Part of a small language model's weights: 901M tokens.
MLP neurons of a small language model. Each row is named by its layer, matrix (up: input weights) and neuron, and shows model dimensions 160-287. Each number is 128 + 32 x the weight over its row's rms, rounded and kept within 0 to 255.
After each neuron's rows, "fires on" lists the tokens most often at its 100 highest values on Wikipedia text that the model never trained on.

L7.up2435 [ 96 138 122 115 110 160 163 162 108  93 141 150 213 147 117  68  96  94  48 144 119  97 115 155 193 135 163 143 161 148   0 150 148 176 148  83 126 148 120 154 121 118 137 136  98 135  73 112 114 146 157 117 134 191  77 123 168 128 153  86 155 110 154 170 102  75 121 149 134 143 102 104 128 114 135 146 176 120 151 153  48   0 147 146 122 140  97  95 119  83 137 172 114 138 171 111 143 135 144 106  86 106 180 139 145 117 130 132  68 100  76 121 118 196 105 171 126 106 131 154 153 162 154 142 137 140 161  82]
fires on: "=", " ="

L7.up617 [154 119 203 121 234 104 104  84 134 103 144 185 213  55 123 121 133 164 112 147 100 120 142 138  94 121 113 131 122 110 173 192  87 141 176 171 137 104 152 140  67 111 166  91 168 127 175 148 126 116 124 135  96 150 120 125 111 147 132 143 145 121 135 143 107  85 115 137  70 133 159 100 164 117 117 158  90  84 173 122 157 150  97  98 131 124 116 130 170 110 124 105 196  85 125  97 132 115 130 102 101 110 116 132 105 124 112 122 170 139 111  97 102 170 191 133 119 141 147 150 127 141 144 116 140 155 143 184]
fires on: " |", ":", "ing"

L7.up1054 [175  98  82 123 131 106 127  74 121 109  81 126 153 141 156 121 150 164 141 119 196 147 130 102 145 140 105 137 171 113 139  99 150 120 139 160 133 104 169 109  87  92 148 177 147 124 135 143 134 122 125 167 134 145  83  68  86 124  53 121  82 202 158 154 127 146 124 159 109 165 177 168 130 112 101 163 189 108 123  52 156 120 133 136 147 112  69 143 134 100  79  95 190 131 120 104 130 133 115 155  81  93 133  98  89 163 138  47  73 117 172  96 117 160 167 119 142 133  99 171 168 157 116 150 144  81 148 131]
fires on: ")", "-", " series", " Mus"

L7.up1513 [138 163 153 146  89  64 141  81 105  95 117  42 161 167  75 111 117 161 134 135 141 107 129 150 186 133 101 135 150 115  98 153 109 145 128 145 147 126 105 202 186 125 114 133 117 120 101 101 131 139 105 153 137 176 139 172  95 186 138 182 126  71 172 163 121 111 105 113 104 149  78 154 146 123 144 126 145 133 120 104 129 180 176  82  88 128  84 188 145 101 117 110 117 103  98  46 137 111  85 156 176 126  88 113 146 103 132 132 101  70 132 139 194 160 114 112 152 196 191 138  95 180 143 195  94 115  85 107]
fires on: "=", " =", " |"

L7.up2178 [174 151 147 143 179 135  80 137 140 153 158  88 158 119 140 150 136 108 203  55 129 152 126 101 142 150 114 131 100 172  76 128  84 172  74 171 142  95 168 107 124 131 152 126 157 103 151 194 151 191 142 115 165 171 120  79 135 129 183 199  95  99  99 141  99  78 143 198 131 139 161 125 121 123  73 132 140  96 102  20 184 134 150 146 102 149 134  63 138 142 114 103 138 116 125 128 123 126 129 188  97 115 125  93 128 127 125 143 143 173  89 138 130 137 120 130 125 111 126 190 147 124  89 149 119 140 121 142]
fires on: ":", " the", " of", " –", " |", " as"

L7.up2430 [162 150 156 122 195 136 112 114 146  95 155 137 106 146 126 133 142 114 171 117  82 122 121 146  97  81 105  97 153 172 164 176 138 149 139 184 141 123 106  66 147 133 146 119 141 109 118 124 160 141 157  93  97 176  84 107 199  74 152 134 116 129  87 105 111 165 132  92  72 111 118  97 151 177 145  91 118 160 120  82 168  94 122 119  96 140 101 158  99 135 107 121 130 132 136 147 148 135 124 113 163 105 110 139 142 141  83  91 190  50 145 160  94 100 188 105 116 132 117 115 189 165 131 120 197 133  79 112]
fires on: " has", " have", " had", " |"

L7.up25 [113 107 132 155  89 142  89 151  99 142 144 117  88 135  86 138 109 111 152  99 129 163 162 172 102  87 125 120 138 152 168 109 163  82 141 123 102  89 172  55 126 123 156 173 143 122  42 114 132  29 117 130 118 130 138 166 156  88 145 124  86  90 147 155 160 242  87  97 112 161  95 126 135 124 127 166 133  96  83  89 166 151 185 100 163  78 171 136 128 131 174 181 173 146 122 100 103  79 164 176 151 123 138  87 122 179 132 122 143 143 198 162  67 130 146 104 120 140 149 175 145 106  43 117 111 153 145 151]
fires on: ",", "s", " member", " to"

L7.up492 [147 136 101 157 145 109 141 135 157 144 104 121 164 113 118 123 161 120  80 114 129 144 162 100 126 114 119 107 153 166 151 128 191 171 129 131 110  76 137  86 128 121 125 139 165 154 132 136 168  64 121 147  87 138 175  96 145 172 156 193 115  97 150 158 134 164 141  79  99 113 153 158 107 131 156 165 121  79 114  99 131  55  90 146 135 152 122 108 128 100  79  95 141  97 123 102 136 132 186 100 145 120 118 156 132 111  55 145  95 131 175  89  94 128 127 106 132 163  67 130 152  99 135 114 182 117 133  92]
fires on: "|", " on", "On", " made", " in", " On"

L7.up1328 [118  95 112 120 111  94 249 104 162 153 179 120 125 125 160 129 130 162  48 124 164  92 150 144 104  53 137 157 121 143  94 116 144 171 162 137 108 128 177  83 176 119 125 121 107 132  85 107 101 118 150 165 107  86 128 153  92 138 136 143 202  82 170 159 107 166 114 132 140 186 124 138  65 148 122 107 149  90  39 103 170 172  78  83 160 140 108 105 144 147 160 187 152 135 139  99 115 135 127 162 158 101  99 143 130 156  50 119 130 129 141 160 103  98 139  59 101 131  96 102 104 166 156 141 101  99 179 164]
fires on: "=", " in", "'", " (", " from"

L7.up2362 [100 139 170  68 118 159  98  94  88  95 110 137 128 137 135  59 144 117 124 111 194  70 149  82 124 112 119 113 150 102 176 145 130 157  92  92 161 163 163 115 142 175 115 149 204  99 102 155 140 114 126 139 149  93 102  95  96 110 127 121 127 129 131 114 114  76 133 197  98  84 142  75 125  87 138 114 172 126 156 135 130  91 136 118 144 135  87 101 143 180 113  78 173 140 135 173 239 121 113 147 100  91  67  95  85 162 141 183 148 144 123 129 191  44 141 101 150 159  70 115 195  64 142  87  79 128 138 117]
fires on: " at", " of", " from", ",", "."

L7.up1297 [123  37 147 144 121 107 190 110 108 178 151 108 114 133 131 144 170 209 137 115 169  84 124 136  89 104 164  55 138 114 125 171  93 191 146 132 109  56  94 140 159 206 136 158 142 177 107  81 139  94  83  96 111  94  90 176 158 143 168 166 157 106 181  67 133  76 135 114 114 126  92 119 114 142 117 143 148 118 108 158 152 125 128 176 188 103 162 121 173  95  84 177 167 125 147 123 147  88  35 119  89 158 144 129 110 115 114  87 135 105 138 130 138 118 121 200 149 142 124 185 129 121 146 159 112 108 150 144]
fires on: "'", "De"

L7.up34 [133 147 115  72 121 165 188  89 162 168 178 137 141 131 136 121  96  94 111 133 125 171 102 132 143 141 146 182 154 146 195  83 139 113 138 143 103  83 205 166 175 148 163 141 129 143  73 115  58 132 122  65 187 112 113 132 140 116 120 152 116 173 117 124 161 167  89 139  38 163 104 163 138 153 150 122 154  91 136 110 113 158 142 127 173 115 160 140 119 130 111 143 168  80 101 149 142 171 118 152 130  83 132  71 135 186  33 158 160 138 117  77 170 136 109 118  74 169  96  96  82 163 103 114 158 154 127 132]
fires on: " Lu", "Ju", " ju", "elli", "ola", " Mari"

L7.up1537 [155 145 169  90 119 130 179 166 143 140 129 109 137 171 122  82 154 165 136 120 129 118 142 154 124  95 126 113 132 176  92 154 136 144 159 122 107 168  54  98  35 109 102 115 179 145 108 171  92 130  97 124 150 117 142 166  65 153 148 105 121 133 132 109  86 133  82 160 169 115 182 111 120 169 127 130  66  95 172  91  64 118 144 151 162 131 132 156 143 168 188 136 130 118 165 152  94 132 150 138 163  98 135  55 153 128 105 217 168 113 126 147 137 112 139 112  83 128  97 100 141 131 144 126  88 158 122 169]
fires on: " M", " National", " we", " P", " We", " ne"

L7.up857 [129  92 150 148 161 118 169  92 131 102 154 142 168 153 121 108  92  76 169 116  78 119 171  52 111 126 193 143 107  70 151 132 120 175  89 194 102  90  87 199 109 137 119 110  83 120  99 138 144  52 154  77 119  91 140 136 102 104 164 119 127 104 106 148 151 130 116 139 149  93 131 106 155 115 123 136 105 141 105 128 154 137 171 124 155 135  99 113 183 133 163 151 132 161 105 128 160 138 134 153 133 100 111 163 140 102  46 196 173 148 168  72 115 121  96 149 170  57 126 186 126 166 149 146 185 133  98 102]
fires on: "cc", "c", "sc", "f", "sm", "uc"

L7.up1209 [171 135 187 123 214 108 141 133 155 128 157 110 128 142 138 156 134 166 105 144 169 153 122 112 194 146 101 139 129  80 194 123 137 104 145 125 130 120 191  60  74 131 193  82 123 124 143 190 148 159 127 131 131 201  98 153 112  89 127 111 130  97  99 153 129  80  75 102  97 168  62 188 178 111 126  95 129 119 106  88 147  71 162  92  99 141 152 133 133  76 157 126  89 117 173  81 132 127 166  86 156 105 137 123 159 136 140 136 143  92 100 119 144 107 147 148  95 111  78 118 138 160 197 155 128 150 145 191]
fires on: "l", "n", " light", " Light", "il", " Roll"

L7.up1485 [154 197  85  97 108 115 101 177 110 124 146 162 153 135 126 136 129 117 136 172 147 153  82 145 167 173  93  87 126 153  86 108 105 154 149 112 153 116 123 161 132 146 131 143  90 162 119 140 148 155 130  81  99  72 207 103 134 142  82  90 112 144  98 130 164 200 140 100 154  92  61 185 170 123 136 132 121 159 101 136 166  92  99  64 123  91 128 142 121 108 114 124 115 132 127 112 120 103 102 140 115 126  71 118 153 116  89 182 129  82 169  90 132 177 166 123 133 162 113 184 131 106 156 154 154 149 115 103]
fires on: "e", "ation", "un", "ion"

L7.up1090 [147 181 180 139 131 164  84 114 100 109 104 116 190 129 126 112 141 105  98 180 151  78 253 141 164 174 142 127 165 108  81 117  92 171 184  82 122 110 150 108 118 140 123 136 147 138 141  91 154  68 134  62  81 132 157 164 160 168 171 135 135  56 124 143 139  84 158  97  73 146  94  84 116 115 100 148 156 141 104 109 117 118 132 135  97 157 142 168 157 182  96 104 109 134 111 109 144 142 118  83 172 156 147 115 131 155 103 141 176 125 152 158 129  92 113  98 148 126 138 142 134 170 131 127 111 155 133 126]
fires on: "M", " bi", " Bi", "bi", "De", "\n"

L7.up672 [143 127 120  96 101 125 166 112  55 113 164  92  90 133  64 166 188 178 166 168 108 158 104 164 120 145 120 112 130  67  88 105 108 100 144 127 125 138 106 203 174 184 132 112 145 176 136 129 166  81 187  47 139 128 108 136 132 143 207 152 151 140 145 118 136  99  80 185 133  79 115 178 141  84 108 105 139  82  84  93 113  84 121 104 110 137 132  91  86 135  99 119 144 172 115  54  88  76  88 137 113 155 115 145 153  81 171 173 133 118 137 117  73 144 181 169 177 114 120 148 164 160  90 185 208 102 135  90]
fires on: "'", " the", "s", "’", "("

L7.up1310 [ 90 116 120  93 124 157 117 106 165 133 172 118 175 121 122 146 191 102  63 138 130 118  86 102 123 109  88 102 150 173  86 114 145 116 105  86 106 107  79 175 134  78 137  94  94 107  85 133 181 145  87 126  63  83 135 103 117  92 127  98 128  68 147 140 113 139 208 124  87 141 177  91 101 147 136 145 156 132 134  90  83 168 120 123  87 104 124  77 119 124 136 145 155 175 153 111 122 144  92  95 151 105 173  84 136 193 124 115 122 115 133 117 138 142  94 124 126 150 127 129  94 154  65 135  90 171  82 115]
fires on: " \"", "\n\n", " Tur"

L7.up1819 [157 133 152 182 152 110  67 122 115 135 138 153  71 154 137 111 109 107  86 136 153 185 126 120 106  76 173  62 133 108 101 139 120  72 136 123 142 104 135 109 120  84 133 132 166 143 136 140  97 108 123 109 211 147 134 120  41 104 148 161 104  75 130 170 110 124 178 157 144 148 134 149  91  76 139  99 195 119 142 184 126 211 127 139  67 148 163 105 105 173 167 145 139  99  62  93 117 118 145 111 140 154 146  98 110 157 175 133 112 105 137 105 167 119 142 106 119 164 171 133 181  82 173 141 164 144 149 102]
fires on: " his", " their", " it", " her", " them", " \""

L7.up1982 [126 129 140  85 150 183 135 115  76 111 134 125 125 131 131 157  99 108  83 143  97 115 144 117  79  90  97 162 172  56 118 179 107 209 116 104 119 122 136 119 136 158 114 126 169 176  43 155 198 211  78 152  97 184 116 116 154  85 101 118 113 113 124 179 148 120 205  93 141 148 146 105 132 120 134 107 135 115  96 152 172 152 195 114 128  88 189 113 135 149 123  96 123  80 139 108 125 117 157 140 124 100 104 191  65  77 102 128 152 155 166 142 153  97 183 137 133 176 142 100 167 150  99  74 129 103 114 140]
fires on: ",", "."

L7.up68 [132 133  72 159 155 145 118 171 113 159 129 100  93 136  70 119 128 116  67 169 161 100 124 145 172 148  79 118 201  86 103  68 103 142 106 154 146 103 139 152 110 122  54 114  78 137 118  91  66 179 221 117 131 100 128  93 105 172  98  65 126 118 144 135 153 186 168 165 104 151 121 168  81  83 133  65 134 161 205 202 151  78  95 168 134 156 163 182 107 202 110 156  95 112 117 130 134 126  90 118 121  92 176 116 105 141 180 106 172  90  64 106 114 108 154 134 116 129 126  75 100  91 127 103 125  99 103  92]
fires on: " his", " her", " a", " work"

L7.up1049 [175 130  98 108  82 118 132 127 132 112  68  82 153 143 170 136 136  84 105 138 201 105 113 123 112 142 133 179 113  99 122 111 110 114 143 116 136  83  95 151  77 124 128 147  93  94  33 155 135 153 149  91 127 126 134 165  80  89  99 110 103 161 120 117 119  94 137 130  66 109  98 113 182 104  87 137 123  88 232 135 121  78 166 138 179 133 119 107 140  69 167 140 112 108 138 184  82 212 130 136 146 111 138 123 130 168  73 164 138 186 113  90 121  84 131 168  53 141 116 116  76 155 111 117 159 114 169 141]
fires on: "st", " We", "We", " we", "ose", "ste"

L7.up2308 [107  97 136 127 129 152 138  85  79 147 106  55  65 161 119 151 165 120 137  51 134  19 130  97 104 128 138 159 133 115 198 159 162 108 129 112  89 133 139  95 137  98  66 113 136  89 140 128  90 103 144  59 195 148 160 153 172 137 144 124 131 156 152 128 105 165 116 179 149  52 110 140 130 104 124 146 105 167 161  98 139 120 176 101 166 109 148 164 140  40 202 171 121 174 178 163 107  91  62  96 122 174 177 141 158 142 112 125 121  64 130 129 128  90 150 141 116 147 105 113 104 139  67 110  75  69 132 128]
fires on: " Al", "ul", "Al", " Su", "l", " For"

L7.up394 [126 122 101 145 110 159 133 103 148 199 123 130 141 126 108 175  92 132 139  48 128 128  60 174 139 147 121 139 182 188 132 121 144 164 101  83 131 113 143 134  94  99 113 125  93 153 165  98 112 140 106 162 144 134 113 112 158 152 119 172  89 134 169 160 115  90  86 131 115 140 161 191 131 113 124 132 140  93 133 141 125 119 170 111 156 193 122 151  99 125 135 121 126 126 112  88 148 179  75 143 120 121 163 150 190  94  53  75 155 123  86 112 157 119 174 103 107 134 125 148 159 140 144 125 128 151 118  90]
fires on: "  ", ".", ")", " Candidate", "]", "-"

L7.up1948 [144 129 151 125 110 151  96  91 117 134 124  98 140 118 121 143 128 131 136 138  79 162 185  64 168 173 129  94 141 131 120 221 174  33  83 132 126 159 152 158 139 153 140 173 150 160 111 137 115 101 161 123 199 100 101 169  75  78  64  73 139 131 142 124 109 175 116 143 144 102 101  78 123 103 145  84 110 135  87 110 145 149 137 128  65 137 104 163  87 175  95 129 180 155 125 143  96  92 159 164 105 121  66 148 122 147 110 113 112 156  89 166 127 208 145 137 146 103 205 148 152 121 193  97 101 119 139  99]
fires on: ",", ".", ";", "use", " Chinese"

L7.up858 [121 148 143 114 133 118 118 135 120  78 145 199 116 191 122 128 111 147 175 130 123 115 126 120 160 139 175 132  87 155 102  99 143 177 158 140 136 140 120 134  87 138 125 107  69 139  78 177 120  86 106 113 117 169  97  80 127  74 111 126 194 137  94 153 138  82 157 112  82  97 135 161 102 105 108 148  89 123 116  61 144 119 103 154 119 100  89 117 141  81 135 121 108 162  87 109 115 121  76 145 130 111 158 110  99 154 141 156  64 123 124 161 154 179 188 109 182 151 165 145 141 121 163 135 174 131 126 189]
fires on: " 1", "  ", " 2"

L7.up1460 [162 132 131 132 175 155 140 193 142 123 126 160 207 135 135 151 106  69 187 167 109  88 151 107 114 118 107 150 115  74 146 104 120 176 127 120 135  57 153 124 188 159 175 107  84 108 112 102 117 120 171 130  94 123 117 149 161 186 150 105 113 106 163 130  61 122 152 155 170  72 150 105 136 171  72 158 156 152  80  51 129 121 129 131  84 145 124  86 117 125  43 140 141 127 197  96 100 179 186 166 140 165  85 166  78 159 159 184 101  96 147 106 184  77 171 124 147 108 154 120 120 100 126 108  67  84  64 181]
fires on: " of", " |", " top", " age", " all", " Top"

L7.up2375 [122 122 131  43  78 129 106  89 111 155 165 165 141 160  90 142 110 204 150 123  91 156 128  85  91 123 113 135 132 128 151 128 128 139  77 112 149 140 163 166 139 127 123 173 134 128 127  65  79 143  95 101  70 176 158 110 138 140 120 144 104 151  59 114 162 138 170 135 142 122 146  84 128  97 194  76 135  94 125 138 143 163 176 129 157 109 172 113  79 132 162 135 152 131 188 145 171 127 153 140  97 105 170 161 167 128 160 150  64 111 117  86 148 158 142 107  95 168 165  93 101 135 104  97 137 159 132  68]
fires on: "-", ".", "ib", ";"

L7.up592 [165 154 146 137 171 118 141 151 115 140 164 164 180 154 132 136 129  73  85 138 125 128 134 126 142 126 126 110 143 136 106 147  76 138 117 217 100 116 169 145 162 125 175 116 115  93 118  77 147 160 135 110 108 143 106 178 119 125 119 110 123  78 130 113 135 137 101 169 160 128  32 152 152 152 187 115 145 155 149  96 162 132 139 171 125 161 109 121  89 127 148 102 103  93 110 144 100 108 128 135 150 176  71 146 168  97 147 113 179 112 165 173 173 144 160 139 118 146 156 121  84 164  64 115 126 123  79 204]
fires on: " |", "era"

L7.up2470 [ 92 109 154 103 128  84  69 117  98 134 156 124 147 101 134 110  90 111 100 186 127 105  88  68 120 121  95 110 160 137  82 123 132 142  97 154 130 111 122 144 159 161 192 174 171  97 184 129 112 148 113 112 154 125  87  77 168 144 142 144 129  94 162 150 135 199 132 118 152 124 120 148 173 112 159  98 100 148  78 112  67  75 146 112 172 119 149 150 107 128 150 102  96 121 116 112 141 159 170  99 111 225 156 147 100  70 189 150 121 127 153  80 150 174 220  96 134 115 127 132 128 136 141  45 106 114 131 150]
fires on: " these", " his", " These", " of", " those", " His"

L7.up825 [124 116  85 133 160 136 118  97 145 104 121 158  53 158 123  97 116  65 114 146 158  91 114 115 117  66 128  88 103  78  91  90 175 175  89 106 156 146 123 130 132 131  95 160 110 126 185 172  53 159 111 114 104 130  85 144 137 116 155 168 140 130 140 135 130 120 113 152 126 147 142 144 103 176  86 145 124 120 109  78 153 132 105 129 150 127 128 159 124 154 109  35 142 128  78 111 135 113  89  75  96 103 151 120 113 169  52 123 125 110 123 152 142  73 174  83 135 120 145 192 104 215 105 195 161 128 126  60]
fires on: " \"", " of", " named", " to", " “", " near"

L7.up829 [120 118 138 122 174 133  88 180  75 186 128 156 167 118 155  74 141 118 132 102  96 154 117 161 115 167 134 187  68  42 148  69  98 159  99  98 125 154 149 113 117 163 120 128 130 180 156 139  94 149  80  89 132 224  96 113  71 137 125 102 137 156 145 138 130 137 117 160 194 119 100 177  92 161 132  91 114 126 115  90  79 177 147 109 132 100  64 118 105 153 111 105 172 115  93  17 119 115 115 106 110 147 123 179 120 106 126  94 101 144 115 115 191 152 148 165 136 112 139 142 199 108 161 132 149  86 125 134]
fires on: "-", " re", " over", " -", " 1"

L7.up354 [145 100 114 143 168  89 118 128 109 142 140  97 111  95 131  90 127  87  51 104 104 128 156 131 149 166 119 125 136  70 152 126 134 146 155 101 136 174 121 144  97 179  99 147  72  84 147 164 140  84 157 126 124 104 152  90 180 103 155 142  95 124 120 136 160  67 100 144 106 101 108 146  97 106 134 146 233 149 138 126 109 135 128  69 178 137  96 121 112  87 142 125 126  76 105 150 186 152 127  95  85 133 121  99 127 156 161  95 134 119 131 106 153 125  96 170 108 128 111  78  66 143  86  87 118 124 122 141]
fires on: ",", " in", " of", " across", " to"

L7.up240 [108 138 141 156 180 105  76 103 124 168  83 103  85 102 181 124 120 166 109 150 112 112 132 144 191 108  96 158 114 111 138 158 106  99 166 133 152 124 120 119 145  95  75 133 143 160 171 127 175 126 124 133 121 135 113 126 168 132 153 114 143  96 130 113  96 143 131 153 116 101  96 120 143 171  80  81  95 142 120 154 114  96  55 109 126 163 130 123  92  89 188  94 183 102 120 102 127 133 143 111 124  55 162 147 136 102 118 144  85 132 128 147  83 156 132 108  81 164 183 117 142 123 208 160 119 105 108 144]
fires on: ",", "is", "ll"

L7.up985 [126 156 161 134 128 153 111 126 156 126 113 134 170  54  79 151 132 176  86 167  79 155 145 119 126 166 107 108  86 122 153 101 104 144 105 135 117 160 144 178 153 108 110 128 120 140 114 132 122  96 101 120 130 180 108 101 110 145 114 130 105 129 130 157  46 106 171 101 127 154 154 135 147 137 124 148 146 131  86 122 164 125 186 161 104 129 144 112  95 120 125 113  99  97 177 115 187  54 125 136 124 167 153 101  87 107 132 132  79 140  89 131 207  16 140 105 176 152 117 224  94 129 120 161 143 165 178 158]
fires on: " |", " –", " (", " \"", " 6"

L7.up326 [126 167 191 104 117 187  87 135 124 118 104 101 147  87 141 125 128  99 102 129 143 155 127  99 119 180  72 149 141 120 135  50 121 126 136 138  95 118 181 162 108 143 109 101 128 137 164 132 160 151 191 163 179  81 128 153 123 114 130 118 181 147 200 134 156 156 168 176  97 176 111  95 134  86 122 122 152  97 135 134 145 137 147 167 110 147 100 162 115 107 117 139 148 211 127 112 137 168 103 179 128 148 107 197 176 122 125 122 107  73 152 117 208 138 140 129 163 152 133  98 111  81  82  94 142 116 112 162]
fires on: ".", " of", "000", "us", "-"

L7.up1491 [  5 145 145  82 153 103 106 125  97 142 145 106 110 117 121 149 166 100 137 163 106  84 167 103  81 157  86 115  99 112 142 153  37 198 123 120 184  99  86 131 126 132 153 120 200 102  75  81 127 194 107 157 132 150 131 127 139  79 154 155  91 124  75 130 173  84 103 117 107 151  76 117 110 205 130 129 104 128 161 174 166 132 149 127 112 129 134 105 142 176  76  95 125 123 111 134 142 130 114 199 134 112 167 148  70  94 107 106 128 139 144 123  81  85 102  80 113 162 133  91  94 124 116 123  91 142 144 166]
fires on: ","

L7.up309 [109 125  81 102 148  98 134  94  89 164 131 102  94 183  86 139 149 103 126 116  90 111 131 153 146 125 157 143 140 110 179 128  62 128 137 147  82  97 144 104 125 132 156  97 130 127  82 126 110 167  82 126 125  90 141 142 145 107 178 173 144  64 139 109 204 131  99 137 121 162 118 115 164 139 120 132 118 144  89 148  89 104 157 141 138 125 119 104  97 159 154 158 155 150 177 155 154 166 158 124  85 122 156 128 121 125 181 140 187 128 140  70 155 135 160 110 103 175 128  86 123 110 125 141  46 113 144 136]
fires on: "s", "'", "ift", " flow", " Fall", " 34"

L7.up164 [135 118 115  76 188 148 143  75 162 164 105  94 107 109  99  86 140 136  54  81 139 119 142 162 171 110 163 139 129 123 114  84 131 121 134 169 218  80 110 125 165 133 133 148 106 104 141 123 146 139 122 121 209 137 113 112  73 110 167 171 105 163  89 136 180 150 111 109 152 124 106 116 127 101 158 172  89  76 154 193 123 144 162 126 128 111 128 133  88  72 119 126 123 124 142 137 114 176 148 163  87 191 140 154 202 123  68  94 138  53 155 105  48 147 150 179 174 123 138 151 100 143 109 182 110 154  99 125]
fires on: " All", " Al", "Al", " fra", " ir", "Un"

L7.up789 [171 154 154 167 147  82 162 141 168  99 123 184 164  85 123  97 140  96 153  83 172 137 169 123 141 110 149 151 142 160 128 118 164 182  55 137 106 120 180 193 140 150 178 156 150 101  99 163 129 192 135 114 113 118  58 131  58 149 150 141 156  30 206 112 141 124  86  87 129 118 149 144  97 123  90 164 144 127 120 141 125 119  65 116 142 129  78 129 107  83  98 172 100 140 110 113 124 141 128 118  50 145 156 157 156 118 152 147 100 190 165  79 127 135 165 136 142  96 135  92 102 151  79  94 140 122  69 157]
fires on: " |", " as", " As", " with", " played"

L7.up2537 [125 106 156 146 136  84  91 132 136  92 130  57  85 144  91 168 164 130 134 106 160 100 156 130 126 146 127  98 109 148  83 123 147 121 122 185 106 165 110 123 105 130 147  71 202 104 131 160 112  99 162  72 126 103 113 191 108  94 123 114  96 117 133  94 139 160 103 109  64  88  91 136 130 157 124 177 189  88 130 126  71 157 237  77 178 149 162 115 143 125 133  76 150 119  88  87 136 166 137 143 111 109 142 110  79 160 154 128 168 144 121 144 116 150 110 118  94 100 110 116 193 159 115  96 189 134 148 146]
fires on: ",", " Si", " Bang"

L7.up715 [113 130 140 181 153 121  96 140 138 126 127 126 164  98 151 143 106 157 136  85  89 114 112 112 102  97  98 149  75  95 131 164 128 143 176 125 170 119 118 114 102 134 160 123 140 172 123 145  78 145  77 120 110 178 205 124 115 144 136 115 113 121 139 139 144 125 171 136 159 176  82 107 143 150  78 134 236 101 140  92  68 122 171  89 160 139 114 129 119 150 171  67  83 173  79 143 120 175 147 169 124 118 149 149  81 118 100 124 150 114 130 142 125 165 154 102 115  95 134 144 133 149 123 137 126 153 152 140]
fires on: ",", " (", " up"

L7.up1483 [151 119 111  77  84 134 131  64 118  88 130 122  91 113 134 141  91 125 122 135 169 163  92  71 209 118 172 105  89 111  88 154 119 188 124 122 107 173 121 117  69 171 182 113 148 125 131 103 103 135 156 139  94 122 128 147 116 121 121 159 161 101  66  81 160 106  99 186 108 116 147 133 158 135 101 111 177 134  99 131 116 163 109 111 105 154 142 149 134 171 136  97  70 161 113 100  69  82 206 106 124 156 146 106 144 145 158 186 126 123 104 114 175  48 176 151 107  88  90 142  72 132 169 135  94 107 147 113]
fires on: " to", "-", "n", "ized", " of"

L7.up1273 [ 91 115 112 127 109  94 152 163 139 148 136 101 132  77 115  58 186 133 112 144  83 136 168  91 146 118 149 121 123 103 102  91 112 136 157 148 107  87 146 156 170 143 167 121  37 201 124 126 100 167 117 102  60 131 126  89 146 136 131 132 147 126 104 130 138 122 186 124 127 149 150 111 140 174 102 158 189 121  66 179 138 122  91 112 120 138 140 191 170  73 173 171 101 181 204  72 160 220 136 156 142  98 132 147  72 122 184 127 105 119 116 197 105 145 107 128 111 151 116 132 138 134 141 111  98 165 141 101]
fires on: " |", "=", " order", "\n\n"

L7.up380 [113 126 170 170 123  81 101 146 107 136 133 147 160 100 134 121 102 112 141  85 112 129 118 101  53 100 117  95 159 131  92 133  85 174 158 163 106 168 137 134 161 159  82  85 140 139 160 110 152  89 192 165 123 148 132 115 120 110 105 136 126 140 180 117  95  62 148 154 128 145  63  88 169 155 114 100  80  89 146 142 163 132 142 107 163 189 109  97 157 116  98 175 163 136 155 159 111 160 160 142 167 178 191 138 151 150 119 122 113 151 141  98 109 115  77 180 145  84 109 168 127 188  99 177  94  98 177 134]
fires on: " as", "-", "c", "sc"

L7.up2037 [125 179 143 169 167 108 107 152  85 171  88 160  81 104 116 136 107  98 107 167 115 138 129  87 163 116 137 150 191  62 123 192 123  85 109 172 104 180 129 130  72 114 145 136 154 176 138  99 101 117 142 151 169 119 128 150 107 140  92 126 135  78 148 132 126 114 203 100 118 110 145 113 145  90 147 155 109  98 139 149 109  94 147 125  97  87 134  96 163 105  97 192  86 163  92 139 100 136 141  97 148 108  90 120 101 122 165  88 127 155 159 146 108 172  96 139 138 145 102 140 191 128 237 129 105 159 116  83]
fires on: ",", " that", " \"", "\n"